Weights of a small transformer language model.
Size: 14 layers, width 576, 9 heads of 64, MLP 2304 squared ReLU, 65.2M parameters.
Architecture: RMSNorm before each block, untied embeddings, normalized queries and keys.
Training: a variant of Muon for these matrices, 717M tokens, 10940 steps.
MLP neurons of a small language model. Each row is named by its layer, matrix (up: input weights) and neuron, and shows model dimensions 448-511. Each number is 128 + 24 x the weight over its row's rms, rounded and kept within 0 to 255.
A block is one neuron, or neurons of one layer that tend to fire together. After each block is what it responds to, as a language model described it from the Wikipedia text at the highest values.

L2.up332 [112 145 137 131 102  96  81 120  91 124 145  83 114 104 166 102 169 124 109 134  92 125 132 172 125 126 143 121 151 143 115 171  91  85 117  95  99 132 131 124  72 133 145 107 123 161 136  91 146 149 143 170 129 131  40 131 101 144  96 154 141 131 109 122]
L2.up373 [159  96 155 124 121 135 135 151 139 138 121 159 130 114 155 160 157 140 136 109 118 169 173 118 131 157 140 132 141 146 121 155 134 142 141 144 121  89 128  83 117 103 114 165 122  87 156  83 132 110 161 163  97  95 124  99 105 109 118 164 145 188 112 144]
L2.up1152 [ 63 159 142 103 109 173 123 115 101 117 133 146 158 142 105 158 117 127 120 111 117 129 141 155 133 140 119 110 120 134 117 145  98 128 121 105 140 104 132 145 105 174 136 162 116 141 126  66 148 112  74 153 114 131 118 134  49 110  98 125 125 138 120 126]
L2.up1419 [184 152 101 166 114 119 105 140 101 162 102 131 126 140 111 157  94 102 129 111 132 129 121 129 119 112 145  94 126  93 136 170  99 137 150  96 154 146 135 146 114 107 153 139 147 146 129 112 167 145 119 160 118  94 131 100 118 153 110 141 131 174 141 136]
L2.up1478 [158 141 100 133 174 108 123 133 135 130 127  95  68 135 130 143 152 140 128 101 120 158  94 102 144 137 122 152 144 127 124 140 112  90  92  99  93 122 125 106 132 154  94 109 127  92 196 149 132 138 148 123 124 183 103 138 119 106 151 117 102 147 121  92]
L2.up1718 [ 98 112 142 140  84 110 161 120 116 112 136 152 117 172 143 132  99 162 115 154  91 158 127 193 119 139 142 119 157 173 152 139 105 139 112 104 155 150 128 103 116  98 126 141 176 152 129 101 132 151  99 141 173 156  69 117 118 124 149 114 144 130 108  97]
L2.up1853 [ 99 109 107 162 164 131 170 146 156 145 140 111 113  96 141 137 139 150  92 101 140 132  70 147 137 108 102  76  73 157 124 146 130  80 147 102 123 115 122  82 112 165 130 137 183 117  68  37 118 136 100 141 144 131 133 106 108 130 126 113  86  97 124 126]
L2.up2050 [141 123 100 123 113 103 128 132 128 116 167 142 138 112 119 176 114 145 161  83 150 144  90 100 133 146 125 138 134 113 125 140  92 162 104 107  96 128 191 156 167 125 157 162 123 105  74 119 126 125 104 131  85 146 139 142 135 129 138 106 164 146 171 161]
Mostly the word Center in institution names (Schönberg Center, Senior Center) and the verb stand (stands, stand-alone), plus assorted stems awaiting suffixes (counter-, symbol-, high-).

L6.up21 [ 62 167 111  96 163 118  89 126 109 165 149 147 138 118 143 109 159 152 127  99 139 137 160  98 122 113 116 131 126 159 164 128 100 103 127 146 133 156 109 143 144 126 154 145 152 159  84 126 138 172 186 126 126 106 126  81 126 173 177 154 120 160 116 138]
L6.up290 [144 125 169 132 136  90 107 163  67 141  76 151 104 181 151 122 163 145 136 120 135 134 131 133 109 114 106 149 150 127 130 117 105 121 151 142 147 142 127  95 126 107 141  49 133 175  75 133 145 122 107 162  66 105 166 116 151 161 160  86 136 122 123 108]
L6.up297 [102 133 149 130 135 124  99 105 137 114 140 142 101 129 135 160  91 131 111 160 123 175 170 123 158  78 138  99 101 146  53 128 124 127 113  80 137 149 106 140 157 145 129 151 125 121 159 104 103 173 118 103 149  90 142 137 141 144 126 127 123 142 169 104]
L6.up714 [150 114 129 111 160 110  82 158  92 171 132 119 181  93  75  96 145 159 122 133 145 111  92  94  99 138 125 154 177 160 109 160 126  76 170 124 134 172 133  91 139 158 140 115 117 115 158 138 136 137 125 146 129 114 126 115  98 107 127 106  88 181 146 121]
L6.up878 [120 121 124 145 147 131 159 151 130 142 112 142 142 176 134 102 108 110 126 132 150 123 135 138  73 107 113 145 152 101 108  92 120 109  94 136 132  71 137 100 115 188 140 117 106 134 140 146 145 124 134 117 180 113 166 144 129 174 137 151 130  96 196 121]
L6.up1327 [146 181 145 159 118 128 122 135 148 184 147 121 118 146 130 111 115 170 112 129  96 127 113  73 116  87 106 123 146 140 163 130  73 155  75 121  94 108 102 103 145 123 151 143 153 112 118 130 100 132 143 140 108 103 123 149 115 148  96 124 120 104 132 131]
L6.up1360 [ 85 139 107 158 111 110 141 124  70 139 100 133  95 149 151 137 137 129 141 117 129  94 115 134  86 119 114 167 123 106 103 114 104 127 154 123 171 141 148  79 106 119  91  93 136 148 117  77 120 121 119 148 139 135  75 117 117 127  99 110 107 134  97 118]
L6.up1416 [152 112 118 139  71 174 131  61 112 191  95 108 141 122  78 125 122  91 180 133 139 117 102 106 177 132 131 133 151 128 144 136 130 146 142 123  89 117 118 146 135 135 167 119  97 155 135 113 136 127  77 151 138 120 134 109 110 108  91 108 126 153 135 159]
Final word or word piece that closes a multi-word institution or organisation name, such as National Park, Air National Guard Base, national team; also table cell pipes.

L2.up627 [145 140 109 125 100 117 100 124 128  92 134 126 112  68 101  90 106 143 126 173  83 142 145 146 135 113 125 128 115 108 124 153 182 136  94 118 166 171 135 151 184 139 133 136 105 127 118  99 173 157 103 169 126 130 119 168  96 142  82 120 117 109 134  77]
L2.up628 [127 131 136 105 169 149 139 131 117  79 142 106  98  98 143 118 139 154 170 110 146 136 114 174 133  96  91 165 134 125 117 170 147 128 110 112 150 137 128 117  91 161 135 132 162 203 153 150 128 134 139 154 142 101 145  89 117 118 113 164 151 151 123 134]
L2.up906 [ 93 141 100 145 123 101 133  87 125 130 161 175 160 105 100 133 133 133 151 136 136 141 136 136 151 108 136 134 152 103 101 115 131 119 182 112 112 128 134 127 152 105 157  80 142 121 167 146 145  73 100 112 160 165 162 135 127 139 161 135 107 121  90 181]
L2.up1013 [103 123 144 117 135  95 147  95 123 154 126 114 119 136 122 183 104 124 132 128 132 135 152 126  83  92 163 109 150 128 120 149 155 102 106 110 112 121 122  81 141 119 227 144 156 175 105 150 149 172 137  85 149 137 145 129 122 128 131 145 133 148 165 146]
L2.up1046 [118 112 114 149 143 142  89  78 141 118 124 110  99 111 127 167 107 105 149 101 128 146 138 151 147 144 149 150 111 152 110 110  88 164 139 176 136 127 165  95 122 130 133 132  98 142 118 135 126 129 139 161 134 153 102  80 137 111 108 110 161 106 143 131]
L2.up1286 [ 90 151 128 151  97 144 107  92 112 177 111 105 131  95  80 104 136 107 184 126 140 150  91 114 100 101 149 143 168  95 146 128 130 113 130 177 114 174 169 139 141  77 132 128 119 144 167 101 118 108 109 146 160 135 113 139 128  93 127 125 138  99 117 114]
L2.up1556 [169 152  90 101 117 143 101 108 154 129 184 117 149 130 123 129 116  91 114  94 107 129 154 119 140 178 154 126 157  96 163 149 145 116 162 114 120  62 110 145 133 101 149  77 124 116 168 146 111 115 141 108 131 105 131 141  97 109 140 153 144 175 112  99]
L2.up1789 [125 154 116 103 117 111 144 121 164 141  97 143 135 109 130 128 155 118 121 144 145 166 130 108 143 124 119  74 149 154 135  98 110 107 125 109  77 103 177 121  98 136 138 129  89 126 144 123 147 126 103 138 174 155 144 152 125 127 145 143 146 100 172 103]
Completions of words for moving between ranks or leaving, as in releg-ated, withdr-ew, gain promotion, "gain from"; weaker on scattered word-piece completions.

L9.up1259 [113 136 157 138 114 120 125 108 109 109 134 160  96 103 107 122 137 104 138 106 117 165 152 159 120  97  99 123 110 139 112 141 202 126 148 110 145 123  97  67 155  94 131 119 129 137 127 132 133 123 137 116 142 108 130 158  93 141  99 135 158 158 162 142]
Tokens that begin a compound or fixed phrase whose second part follows, such as center(board), over(hanging), after(math), due (to).